MLP neurons of a small language model. Each row is named by its layer, matrix (up: input weights) and neuron, and shows model dimensions 32-159. Each number is 500 + 25 x the weight over its row's rms, rounded and kept within 0 to 999. Numbers have three digits each.
Before each neuron's rows, "fires after" lists the tokens most often just before its 100 highest values on Wikipedia text that the model never trained on.

fires after: "In", "in", "en", "inc"
L9.up39:495468484520474502515470508497547540463512466493526495523499535520472511549525513490496539501508482515478520454447511503548497508482475482502472455505495493528495482535544520490516519505530478519531495466479475460481490453489507508504500548485512502444506558553460528492486512494536491497538454489517513492528509498485475479499492480483428509487556459552522512466478493507468504479534

fires after: "| ", "was ", "ac", "he ", "- ", "poin"
L4.up63:497493534473559527528528512493538470492495522496445463514484538506540526493523525522515534498491522484501462545500531476474470487530493462521524525462519512515482494484507468492523510493476510517443473479476480488516468542512495512534486565462472464535495506500497454499496486510522497496545499460452488488503439515476457506476540466512534509513512516505471524527550512480468492477520

fires after: "the ", "P", "a ", "on ", "B"
L4.up133:493511526522451497487510517524466500505488510485522510451482503483499496575508511533515525471495507564503496514482497508470495517503471549481464444483520461506523540519478448531467541518500537482473508533517521462521467481515513494482499512563493490520530500471464476504488478484478498517498478545512451496493543532528494473447484520499514492495532495508479469512555514475514516488486

fires after: "| ", "h", "H", "wh"
L9.up78:515495478493532512462510505481535513477502535489483546517550499507501484510476484521500483522506488514498547493455486466504495512494511501472452492515528498493488487509494479520477486452516535475507485482469468471485494509495507483513501523526512473518520558467517501484543520517465529524500448514506485518514492486502485505518489484527514485514495535497501461521500519479481477474517

fires after: "R", "n", "N", "f", "Sil", "Br"
L8.up184:525542455522468498527457449491555498476502557510510523512560500506470547491490511473484527511531480491530543479511503501479485507456509481507507472491497523534511512488519488522511478450525486531484511428552503494501522507462510517503560519502507487481507541482488475498478487513508486515468498479521496436482515509542515495522517535487494490508467500511495475467485504508466487461494

fires after: "the ", "in", "In", "adv"
L10.up115:490495473451504531512515512525492499511492502505540484479503520493533505499492479546483541472551511528496477526459416512521505510466469512512491465503491497535492435474517512464506479524477525503526541503513499510478463464480446505514501508481495540494523520520548552527525482521505539520493504497496502487497458518495498491518461482426474494484543508489480559470482531549494503482492

fires after: "com", "dr", "pr", "tr", "e"
L8.up75:541534475491493503446510497484505478530494512509491529510444471543507483481497504461500505473519511484455533477501511499505488490507520463539507526487468530534544478492462429526510494508470541454502501463495530516477527515500499528490488502454495489547512532471517499491483472506535467526469496479505495492505488520475528509503525530499461518493447512489539516489517498459503523536494

fires after: "W", "le", "Le", "3", "9"
L9.up309:480476478497495506474506536506481513493468522518479477508492492496536539419488444495484488501558515514502509498525469482501480507478494517542472474504516482491493492520509502517491520469529511481490478466479496535517539479505479539523501467469501533536542532442510486466476528510507525507487527490525530534508492491532468517458534515509508483496477499462508502517487467515490524501508

fires after: "re", "tre", "en", "f", "inter", "con"
L8.up287:481498507476505487448500493518502507455493530515541552506515491522520486446482492489485498480489450491495513501505466455526502526510515512498523483520499550505479495476509475484543506495494497521483535533486475499512522516467502481516484501497488482491493523479464509486516531455511456492480504503481466502533485528521479474486515506510539494503520497504535534455479450543447541503541

fires after: "M", "V", "m", "av", "v"
L10.up259:478531518489505565500527530533529467517500530497482523485472464523508492501497490472476515502453493551472508493481505442528497486533479483499516511501490524545486461468534497480509497474498525473499536485504539501505445461481499506513563508510506491500475521504480532517463472476526508531537490523499457524537477523501518511509467458500430503532476493499500504487510474512467533496529

fires after: "d", "Sou", "Nor", "nor", "At ", "iv"
L8.up72:545545530508513508480487493492454515504511527427506448493514487528506500513476548500517497486525491497469487471471512532539548514509501500490499541501566485455517488488530477499526493460523485514470516447536526478463514479524491509518506497484512508494508514482496536501527526506477473479460489469491513522504524491546501476523483464485457541503504510453558483483494542508474550486505

fires after: "B", "Ch", "C", "L", "in ", "Cl"
L5.up271:483490519460467499481523527509450521498473504486480463507498497525491470453470506509514467474534531484498465496482535490464541455535477538527514527524508491484514447501510478507464511515521526527507527514476520507450445484456530522481519502508537504498554473492501506504476544536531483507477511514517535442536475490489507468521504477464504481482475544474496512516474483539492521501478

fires after: "h", "Ch", "gu", "ap", "ch", "H"
L10.up1:501500486519497527502506499489476505521534506483496515501496519490518496542470513502488507480497481519489458515512482502518497457520510497465465541535516499488490502496505493514517514529486482473504534553483510470493490533584498524494498529530493492458496500469491459513483589487517473488477486448493518467457501470464468515554513498515526462496457527530482471525473491503541510477490

fires after: "di", "tre", "n", "N", "Con"
L8.up224:520492488517498490459480528498535480513503508502526504500478491514495509479475423496504499538503487493466551520493475518489498537434489456492490493492494516533543546462519506525526486511481520457473484433490532519537498485459513523506512531529502464514480511511475508518518513513498466526501516517509454485527498525490511472478519523493501503512492496533568468449495511498519553463535

fires after: "S", "Fil", "P", "St", "Gr", "Le"
L5.up149:551521506469475496480492479480518504474482526488471507538540478489539506507475475523501490503474479558485537482521510504501474518490507513514435533509487510491487494472492531498488517560470480508477485444537540468497497521472485535502522506490526501525535469542467513504493500480469505451534500508500506498546510513516464539493454571473459488515502473493509464511520477521493502486514

fires after: "f", "R", "c", "st", "N"
L8.up225:518513516484483542491493480507505505461481474476489512458518490486509495522459515490486496494539512494488484459470473486552520468516468510490528503517468473493480488493538507543480525506539523503488481518509500538518517519456526513510508514520514529544490501518511479482510508523511508488507497490537534460534502509517461496513535513513472492492511498498473445474459430559494502448496

fires after: "| ", "C", "F", "D", "S"
L5.up310:541514454538522460530459506513503485495502520512423496499522491526506514486544474504535507465492484493564538472464506459508475519523518494523502448507480518508475504468496496509480508507500504487464494475475444480492515486549508464493479514488518515520530545489491455485491493522477447549506501489523447503486528492536525471538542519481484514501503483515477497480524456529517519492536

fires after: "L", "Li", "D", "most ", "Wh", "Th"
L5.up102:538483479505493484582501523461492487505489521499482501513497478507504554525483476497525510498558511497514480469512524493506515506513481539500513486512471494496521468492475484539498503482464456482488476485458489524497519515521496494453522513522501539495508536476491468536521480494496514484506523491522457477515505510511485554507481509446516524496510517485474529553500441513510519472496

fires after: "\n\n", "to ", "the ", "in ", "as ", "by "
L5.up51:519496510507495472534506517505496452547515541452507484475476516498512520481526520459552478537543524471500478486520491489536497478489480474531483537529543496479493502484529481476510486490544514472475518503498479507548482479508497462510503477503478505473486519507477464481479517513490476510510454497496516477551520494522475512505482541438532546543466470544512511488463537464502495500478

fires after: "fl", "coll", "fr", "d", "pr", "exp"
L10.up45:512539475480468480503503458477488483461479502494491492514471492507518454444536491531510514459551482515502522514519483501491512504521477473567492515497522520474521493523493472508543524479468479513512477516517535525521487514499536516515499541493470515534545487509471471551470520475540454469508524474506478541506487518531515492494498545488482489475493509480485516478545481454502464479502

fires after: "Ch", "Pre", "ap", "Govern", "az", "ch"
L5.up6:502547496475493561485495523521478517502523450492476474499553488541490504547507464519457522518494518485464425476516483488503534537482514517537479487503491492496467499482452510522523499533545524534500500465454518488477445487515496558524513498474510505500536499482465498478495515510481517474509511474511500483486494464488506523501480504517520494476486482497491469501537521499517491524470

fires after: "li", "w", "d", "trans", "cl", "D"
L8.up76:525526474486479485522463488551493492511519510460507518454488539502451475463461482514524468502517515469527511454525499537507492482473499461490509542523481497486499468509552507519553453492484509493488488482542500508538526495496490479503461536478530456471513486461531485526471484497484505537495546498518496461517499494521471514475543556482496545494520525558494525489477513488508498461492

fires after: "B", "w", "b", "t", "Don", "st"
L8.up183:525453550479498521490522507515510474494500526501500496491493523485437529482521461515519495464537485493489508503518550474479511504511473514490457531489521480459523515531458513463508504459464499486476470476495514494496498497504476518518516479509524496552517504497524466527528526513489469463470488512501526545520535521504493487428532559485506504502485507509537440504461477547479525516497

fires after: "M", "S", "P", "B", "G"
L9.up256:535551483512490542500498443541462528525490477494491490469456514517474484465517500514513534487503474532502508546537493466547492518520539491509509481525520505503451486471538493534471491472508514503452482467472490485506475494522482510504471457516504505518552504476470529532481471506543519529496519524527474489518522532518513485449507503514487511500523511473471479504524514495483543494476

fires after: "| ", "c", "C", "inc", "Lab", "qu"
L9.up5:515531513517500496548489492503464484530527488505487510496503526499510476511519527473530490499547513545505470465470498472518497510507444488478490527491479454472439516477517505478435510465502510529503501506486495508516502457497516499540520527487502525540494500487484503478486513524471511513568492519437521481532480474459515516529494466522476515482518465457477500464512526481548522516540

fires after: "| ", " ", "% "
L4.up296:527469442483469514500513514515476441551523477450479482549505512523463534504512523483519434509544519473466522532528513467501482531525466480468506482499510496475524505508492472498489522467490511464497541465484497477489544535501514507501486499470494517493521576506506496537513509497496468528558486464483470479501501521485510488529501508463496495477526471467497506517524477495470489494552

fires after: "to ", "s", "S", "they ", "not ", "car"
L8.up135:510506500516465522520466519474541465522524504484526486531500497532476460427510475493547518459511507500525515538502490483503509549458527428493524524549493469447513532492546495509518508470538473483520521477530473462509508505473510475513491454497531549497485481492481466496474511500500434499518482503524492507488535522500510495504498506521508505502467518523530518489493487479506449520523

fires after: "S", "e", "R", "P", "Par", "H"
L5.up277:567481543495525500479466489472478507526546486471519502451503482490512514463458507508516457515503530472500520502533522496531477528471511505525484486493503444473481502511508482532476502489519446492474492459519485473500508504467539483500494499507536521559546473522511483503460491503477495506532535547467497479526537529538507521489519475509506537445511507490543514477510474486532499545512

fires after: "the ", "w", "S", "W", "St", "B"
L5.up230:521470485510499540499530508477446467542507550456479507477506475479490538499532463516521494472525489539503489519482530532505518489518457425550521530514531494492490525470509535498498488457504540492485533484528508514461502518518460518488493507507504474536499523495514493499470485523476525498458486470471503473467502507494499539476494520431505456461512462499537515510523538478494499527527

fires after: "dr", "tr", "r", "Dr", "R", "we"
L8.up192:476552508534524505458480483493488475496472448511460500484494509481504528493475529493491476516492457512470525527422566482505508521510513509500502528497479501475496544522528521528470482484498573477488501454493512549537491530475497530520494505488490482506510516495507438452513489526507479508503513479496499511482456498473551526477495530460491496522493533477550473496479517468509522508492

fires after: "h", "B", "b", "s", "sp", "sh"
L8.up169:458512504508422487512546486512440488507479516508462461519515485514468518480502515481532492493509488499442427523483496494507492471529528511502463542487490524518508474471495530527519498522544502458480478523508476483500518504502459463509466507532493523512519486508544439536494527517499524490527528450521502505512539535561528519514499478484486528532485533482545517475470474493515519505478

fires after: "cl", "in", "al", "t", "No", "li"
L9.up249:502529452519452504520493510532477474517492490540485512454500534491469478513473531536525505517441517530488511489506435499502514497484483502495508533494505492483496510537501502517496494548528471496494460426511511504501517497486517469507500511476495505513528512529552499514490507529520516470518459479497473466527547474524492487512536533474454544523502537525470519490510473541539494451484

fires after: "N", "n", "or", "coun", "por", "an"
L10.up54:534535504472504504472468542551548501520528523522503468481519525523524499543488485484482449496513515498511469502498513493494497507468491506534466496531535527474484494487556541509460500480506497542466537498547503484526464482486492476489505502556513510520490479509469515509469498507499536480482484439524501496519476497520467482522508457514466530458518449497472500521532454469499532499507

fires after: "Ch", "ch", "le", "pol"
L9.up224:483496551484465533487505498510491512494512532492491486503503494484480493513481508507503508506519528461538455451557513485540463489447478502455468525506513527476489460519428530450485511533501516516510491480467547489468447483514486508491527476522517516540540506491477484527518510516503546498504555468528466510467478493493472516475497507485503458496461520507493493497541485493518522507509

fires after: "D", "L", "ex", "M", "C", "inc"
L5.up84:531504510543522454518465536476490497462495539502452472476518480530475520482459464532469502458521502494469500531470517517509501454517472500525499516518487536517460455512518533496538537464474491505480503515528500504517478538542530451478527565528536503496520459508526525507524497502494485472511525502473466510510517528541460482514482480457505459493519494511501537495495492503529501526520

fires after: "P", "M", "a ", "("
L10.up289:480537508531513492485509504474474516488514495517514478506505508476468539459551481519469562507492504476514526507519496461489474507493493487512509468518455537539552518496524505510521482514480517485474489489547493433495469489478473513540476458504507478516550476560490478498513514543515438502482491447493509485506468525507480520529476525494490494504476527493479517551521496520502463488514

fires after: "f", "H", "F", "the ", "M", "h"
L9.up153:520520489504512496525505478463483495476517499542437511484493495508473487510490527503497530531492477516536480481524472490546538534504489485529442496532488449519522544468531494447477510480473555520503500510559505453490486486457476457462529480514469444501496491507486466502478517465534487516507484465500515506527491503516440504504483485499498497499503480533529506505535502490511532513549

fires after: "H", "Gr", "B", "Har", "Br", "Ch"
L5.up79:534523477510497481474529523512530537496544500506494469438522496499457493466494474516525475488464469488491491519500517530546535486500500520515493529523499477477509490522543538512519468463525471519532511457515505491483519504498493525482517511549510491481498496506506502446486510519510465535462507493521502517516509520535543510518520473482522523466496530468518492498509536521438442510480

fires after: "| ", "B"
L4.up289:505495501487479507483472532543487469509510467523499489507516517518482486479565538502470454498519493495505520496472514499467514512545491505476494522504478517525515542497497516547464531510452528503465493523513465495496469523513498509500506492485528525484563473453481500492487522493499473509542480518520512475485493467545527450506521518486467518470531483470491534521510471509533505510488

fires after: "St", "ac", "st", "sh", "h"
L8.up129:460511515526486475492500565491528509512498475501508499494523469493497510497499533554514441530500478494511548496509506506498511479497472490494495509552478459502513490482506468524502534471503498518469459499490514467502533437495500499529485492559504503505535535476510520433544520505477463465465531520538510519519531487518506497480507483510557510492549473470513481509490520501526507515506

fires after: "| ", "\"", "the "
L4.up243:488518530504490533535503507492495443457524491476501504489525504533496512496492524499517514493536490510543540511523514485503516525502499528515503474529479510497438500526478476530489484492493502512458472470459489528502474478503517478529466507526498472488497531503585511436535508488500527509513470478528471485502481508521549542541508478491498542506433507511494479493493490523469455527482

fires after: "G", "u", "on", "born ", "N", "ri"
L9.up317:528440486501507505495482515534514510490522528512498503506468568448474503511505509528480489504500487456523508538467503521512467549475499487549518510469537517501494519524564504501479543484507509481498488529481471495502510476489492516510485501500483494463522491468489498499506543523501507518481479488519475498468483514452450533533566504477524518486500545461527441487547484484461500476475

fires after: "C", "c", "post", "ent", "d"
L9.up159:499543539511503494442520491470511519494511488467509530494493540470511503525503501513515526507513467477466505504513508494525477471501517475495507533495476462511497492527502519557470495494501526496530496442511493538511498464569472520478508501474512532500478521562456504500503464510493492466525490500514479494531486478507483505533494508454453512544492476473459513431482539513487488537495

fires after: "t", "r", "c", "m", "C", "T"
L8.up252:495510521471537514517464467493497459477535489495508493448516518461446479468492485517492518476528480523548513488497538498549522519509478508476506473521517498532486524503508484483487519456466493499462563471496512483528487486492540504506500490526514508491538519550432524496488482569525482522475486487497495501535499477485484517486510511493493525535543519503457491502505519486525472515487

fires after: "ex", "j", "pr", "Pr", "J"
L8.up41:475504499506523516486572463497493484447512539490489514484509511516483502506461523515556571489493497546518469507482538503515491481522492507488471526517494501480541476518534540468489509508459486492511465483513537455479491513474513500503512524461478477481510489509506444468507454508516461507489497460522514537522491477494498449508496489465515449532475554538498512491533550481499488458452

fires after: "the ", "a ", "B", "d", "f", "202"
L8.up58:507484524481527467464451463484497519536513543490521469459518452562474474519506496488534521470509496516519527493471493468503503509532491520473463499442497457541517542513501505434511551483477501506496517488484450489539505495519524486487507488500496490571514476533542473511482514471494496515511531478467482489519476473489528516475489551488509495528531475512506490479545501485483500531501

fires after: "the ", "a ", "was ", "poin", "′"
L8.up221:497479499478519512510461503488517541501501490546526490490490455532525526471509508504485516508490493545476517502520520497517488473497501472513482464480509484495542459529525518448510482529508511505435502503545511526545450510519513510506517448522498527515494561495515460494491473458541491494482481470500459433469488479524525485493499478527562534490411503518519492483493511502528528504499

fires after: "M", "m", "b", "comp", "ch"
L5.up212:476509486483533515530482484490468505515478481491485516531508499533490447479513480513533522486525502498478507468525480488492464533493533490483489486524500512467554565483516479486506461491471521453499559555521523525484491504507492538506542491549484493485519486529500510466485525465486508502522445509474461507469469453464547514459493508489480500518500495524527490476490461506465513535550

fires after: "C", "K", "T", "p", "am"
L10.up98:524512513511531528532481485556493521463521475505540498449457517490478511441519482526490493480486466464488531527494513504517501483559505516515472459537482478469514487476489535503467480482515507474478486514489481479489480485530506496511471491479517462536501515551465453505550487537493510498482499482561460523521523459497538524490496474452486491497517544515508521490537541487520491485506

fires after: "coll", "con", "fl", "oc", "ac", "inc"
L10.up225:490545511507498494496571477495462474491449496537518473502511469449482469503516552518499523469538530505459540545481507452533510471497446482487487482479496514492515507518490484529558496457524519519491505512485482485506523475510499490519469539500477501541521476484533533476470484502542470519517520495507508543469487488503489490528530502538460484477505463484467448468483501499494535533493

fires after: "| ", "en", "- ", "per", "v", "."
L5.up156:487491510517570479480527532516542484480497473499504515486508481530506500482515525516499479507531479498532499520496509466525500540535471533516524509486509524500492501502494465481471486456502471481492504458486470488538495533531550498481498510505511468440489485490466513527479448494454539491452485465525534484525451506521467493507496446454444494527521512529561497538509495505482508486518

fires after: "R", "A", "O", "N", "C", "P"
L5.up278:506483482458517530512505485515539457486528505502469536499509465504488539482481508511479508490467484484505478503492526495524545464493465470478542504478536517549490520518512506555491534530505517528455476536505494524559512476507458536511483449517504536499508491509472479517477523528457493475482490522520457493527517523482516494466524468481502510469523555476521475471490456509526494474490

fires after: "J", "Pr", "St", "D", "w", "S"
L5.up27:511488494497493516500514510484473501529483479549488473505483497528490504443502473505495535517510520484522481521494543507481512479505488484493476509493512474535494480454504519505481507501523504472509486483508525480485494540486470503556488517480526515497561485504542449495511474528498505484466522466490496501446509544443493484484510530486532518517514526489524454461536532424515537526529

fires after: "re", "|---|---", "r", "per", "Ger"
L9.up141:486479512468471444499483482467512494510503554538467537489540531465517530481484495442531489482451483542492503500519487492532464491440504500500473541503533488504466497506476507489495429495454511476501506463513501521532507510527482515501525480487555504504510515484469513535454512524489495494522489473498505462480479505504481513483548554491488495522492522519477541463479468499509496480487

fires after: "T", "B", "of ", "C", "arch", "the "
L4.up68:489513494511498479477463506465546461481512517455488476441486511506498491476520484502479506474558488506517555521480518531519514488473486457480494525523514553443493511460530515492514453466500504473461459474521495509483520528525508532507521483490471493523500504519467549480488489519489515534452503496506494513525476495456511490465505508476526523504511498497537575469496502539513501527506

fires after: "A", "E", "i", "an", "An", "Y"
L5.up191:462536450479466527515503500497507507509465548499518491517485468528496463511483487446523538502481532490536557503488506505529514495463490516530499518513481519548475504504487477513533494504489539532473505526464439440518482516492505493529491542486488489478474541506539511457495478483477516522493508546477500504486548517495489475489463503496507456500461510493563499497526486492500517464495

fires after: "on", "for", "i", "of", "er", "in"
L10.up96:441489479513493482460486528497492496519521503549539498527501509477559487494457510480502508493497498475488516479503435485511525530493483530519487530459509472519458493503484492490498488486479485518507476532491519500555514460509493512539459505520528498548483540519427473506515497525519502504473485527509498514495480557482438509491480533538490488529488526483492504536508464485478514492490

fires after: "ap", "sp", "pr", "sc", "sh", "com"
L8.up180:496556499451478453494524515523487521514510519507478484545511508522454487500512526520506478486463486493466492510483535507534519524527491529547477488515484499518501526505559493476487493492504459507524481540493507490484489507550474532512456518539496529475495501487531450494498545463528531511484508494468493513470482512496513519484488490490525542516479477513472501481465513492498516521449

fires after: "w", "to ", "the ", "'", "st"
L8.up185:514522504497521528504499494502518522475484493507510481468549488454457515496535501506477462491547520546531498487489513461545479507525481492524497520491513442488531510524529494519515493511518443478470498463498485511479518506485474500525516459478511475482484523463523528464506501530476456542467506514477528475527517512483505503526500512524512497560519482513493533494520537506501484474474

fires after: "con", "Con", "fl", "d", "tr", "dep"
L9.up136:493466472513476499501524535489488469488504489505506478523498536483548486465484536498487503508519513516488519529483455455514518463513497494520488540505542505486531527533521544477514502523487512447496478422529499465470478498523449502496516512419529524518488506469514489467488496526547475523495507483508470503502530517500520471541518522486503490476540497492493551456543497512571498471501

fires after: "G", "B", "M", "E", "P", "b"
L10.up183:513468512473487482486521515402515485450515502527457522486482503484487500487500488510480493448552497513481509473523519510471502472509480499488517490509515504512498535494568493488502518492494505504501553514492490505508476519498498543520469474523494542534486502535475457488432515513528508501514514474539500506513477487485544511510491463505499521538526533509445472530490478501487533476538

fires after: "M", "m", "p", "An", "uc"
L10.up148:480516507478521512543522527496505474473517526497467486522480480559537480533527520512495526488467531528505501508500501447511536513460514516482447505490479536514530487479525528499481519472467484465475500491523475488464478511523549498488465468501470502496515525492517508508526490477515522497499481502456492504519470457535562516485499432465489476515492511487496486481494496480550539504521

fires after: "B", "E", "| ", "P", "M"
L5.up4:498501500497473553503513485486522523478461473486501470487483521495468508481495473490501482523544513546522538527448473483463510472491514449506445512502510524548474486461485521507508512505469544492516475486494475504484495514516540469491488483512501463465514492532516494546491533528521493504473560506512507437490519515490575520492507540500474538511478506516543472474503498515513494509509

fires after: "to ", "in ", "ed ", "car", "Bu"
L5.up284:478469510485469497502510509451503486509492504500550452481472467515452474508514526542497540492511486482498496542510487477499516500501532495437493525483544478522539527506497504541559504505514511503501529529533474483526467511530492500505530490513503505510489483481501466467519476537462455494473552529547496471525482474505544509450530521463485499513511477492508508467480514493548505518532

fires after: "K", "G", "H", "h", "M", "al"
L5.up53:486468455508506532487511506498522510488497532546529526504481505509492525501487513467501501459501525515484488481516518436520493509480513543520487467513498510519475483489516498565510540489516484489533500503521518463487486502546494501506483466529463454497518545472442433512488549500479505469439460516524484542476524528515467503533479510542491514499500491502488505473474501509475515464545

fires after: "In", "in", "n"
L8.up150:450479471562554485518522540479504426521500502512507532519500516477498467507516501526550538497454504468511514534512475482492479544481505518514481490510486469508496532506520500465519544548477499542487485481479489503480504478492493504528428478475459511477524509505509480530466507528495458537496514511511487478497528537530489479509509488533498489512531492502515511506478481498497490482503

fires after: "con", "f", "in", "In"
L8.up216:527509451490548461530499506431496515485484537485560539501475494482571497502466470502490512513466509527513523541442452481536535520497530522534495493486515513491509516492535493484492498460491513447508484483527496526520498522463488551482494493487488478506489510544485512486510512508530507517501538478506480477516495475513505521482514490468508479487486516502510505453483479528479468492506

fires after: ", ", "L", "l", "in ", "is ", "c"
L9.up198:487503522503463498527545497510455516439523498459486493507515528528499453543502520510488489504494474504503442517486452495525507503490499490501545457504493503501516486501503449486468478480458502525508476537542488512476500465514508494518493579485522510492500481485550472508515476541456499543500515536479512475487499548482519517532501495511512484508518515506512529512533493517514535463495

fires after: "er", "ne", "16", "ver", "re"
L10.up310:476537519506521488482509503436531471478490524523483513480519533509525517559458537464469482491493532517513516517498511468506442529478501491494471512463492546501475452489501446475472504497499504478485507471536550534517523500503517493489515489525462512519509528474450507538491531503516535493527502481493486497474456546513458507479507518487478534473472509516513486498487470495483540508494

fires after: "S", "M", "C", "P", "R", "Col"
L4.up192:500511450433504492490478455440493469545520514484483491469498512508484509512501529518497517483551496565452490514510557535482506490490492446477547503479506528510530524506513474519460481504508514513488478525519487500482472509488499470533506483501505501504475574505493463522488491509509471496504518544549532491518488493513482498494505537452538501533501487473499491485492507523488492497496

fires after: "re", "com", "s", "er", "im", "as"
L8.up116:506484478532446528512505511482483464468479512499466567523527444515491537465490488492468522511464529505510515541523545486505488516484501481513473507495482540478504509506464468468498516516525533508466495507493524520506499521492517521531490511474536514553463516489466514479536496456474476494493516497480515490477448534515515509470534520471500500509497493522510529472517496508492507517536

fires after: "L", ".", "ch", "W ", "l", "F "
L10.up139:496492470478538535517495529486479506504487458492478503501550477483538521495484499516505579480504487488501485504517501484493548473535473529526494484528451486524536496479515445455519529523512510507474464500528459524459498510486508497515543508475485535459527493486499477506497459507475500497477507527485461452442520517475465528501482495518529495502490468510481532532523555512448512539492

fires after: "w", "gu", "D", "W", "d"
L10.up9:521481511474475508498535518479523498492460505481510501518497523505510523503536486507485489483537481468497463532495509515480495539489518492518517531505508497509488494495497483478537505477441494467526542554481551505517476540502526498491496522475503518525505470493560464494505515520498551546532488428507458457497557517508483496486499484475465514529471515493498485445521502497510487444518

fires after: "com", "re", "con", "Com", "de", "sup"
L10.up303:510474458479503514486493511473440557506499508533482503519508489493487505502476479460503483534507541475474432529492519471486516484527503493466500490484462524498513482509563473486495550526477500532511533483482531524486458544509528543523506504506511510487505546511493496446510514491471486468484536505508506492483478479506487499560520551523508505509490509512519468498480466498488506462465

fires after: "the ", ", ", ".", "(", "| ", "The "
L4.up257:521521502512510498520504493476481512487494544505510486493494529550523489475529541524513490529473500499537554503489519511487488481482469508503468502474512458519535501508475528549509489552486479477468489501507476494469490480509524492521514477459489506500476527470523483459531490464545531472484492498514499452498478496504484517481498516498563480484476510527440470496500536473501523484499

fires after: "Con", "con", "rel", "in", "a "
L8.up18:517497474489495514555481513502456484491511485480512498526523481535501482485477518457538469525468475496489507509475455492485560529485502471487544484505487490496510476503515535496615535517488462489542477500456470508471491520546495500523495501510479479496491529489496506467498495506534531536471472544496487460489479538496501519487521489487529485480520471489534524528518529482500527494494

fires after: "sh", "h", "km", "bel", "L", "fil"
L5.up73:500496477537461527501475478520486505509512521539461499499514495507552519513473517525484508486486485489499525492511523476523496510537482453523477505558448523518513481479527463493490511486533476515513456480522504527499508523494494513489481506549539543542528491499525539532540483500505476478483497501480524482492473508529475513470492495522554499459430500524535512493483523469469491456433

fires after: "P", "R", "Sh", "Fl", "h", "M"
L5.up305:533508508476541504486521511500529492483503481518470510455510508482482521521540500501503483495529493533470526509483505498512505515540502501496540516530479504460467538461503481532511489559525492516500461482558521509461466493495484542531480535492525482475522551498481456458476525490506497462439489463534522504499475518520517522441469485500513527495515499528519480471520484517479447510484

fires after: "the ", "a ", "Con", "N ", "= "
L5.up25:517463499508488489520504523530481473454542538487479489508474516450477500534527503537529492508458479508555491459452507521496497484516463486501509455470485478476511507463500525466496519509489491490496492505455499504473504507483499525542483506510489509529537538530491483506504471496504507541495473522520474493479477470453484558478544508477526479497503491520522530490521516513500527463578

fires after: "| ", "(", "United ", "the ", "L", ", "
L4.up254:500498473537536500550571480496491483512518535441510454496506479474523473515508516481511510447550498475458473474473511511509496501479438460441558506497472490501539426515501527510528471511469489504516493564521505501515504487516508470510496518509448521540486505509488487503525504491496504513489490474521494529526518497475490536523462498478514514469486502486456501507537489507481525498509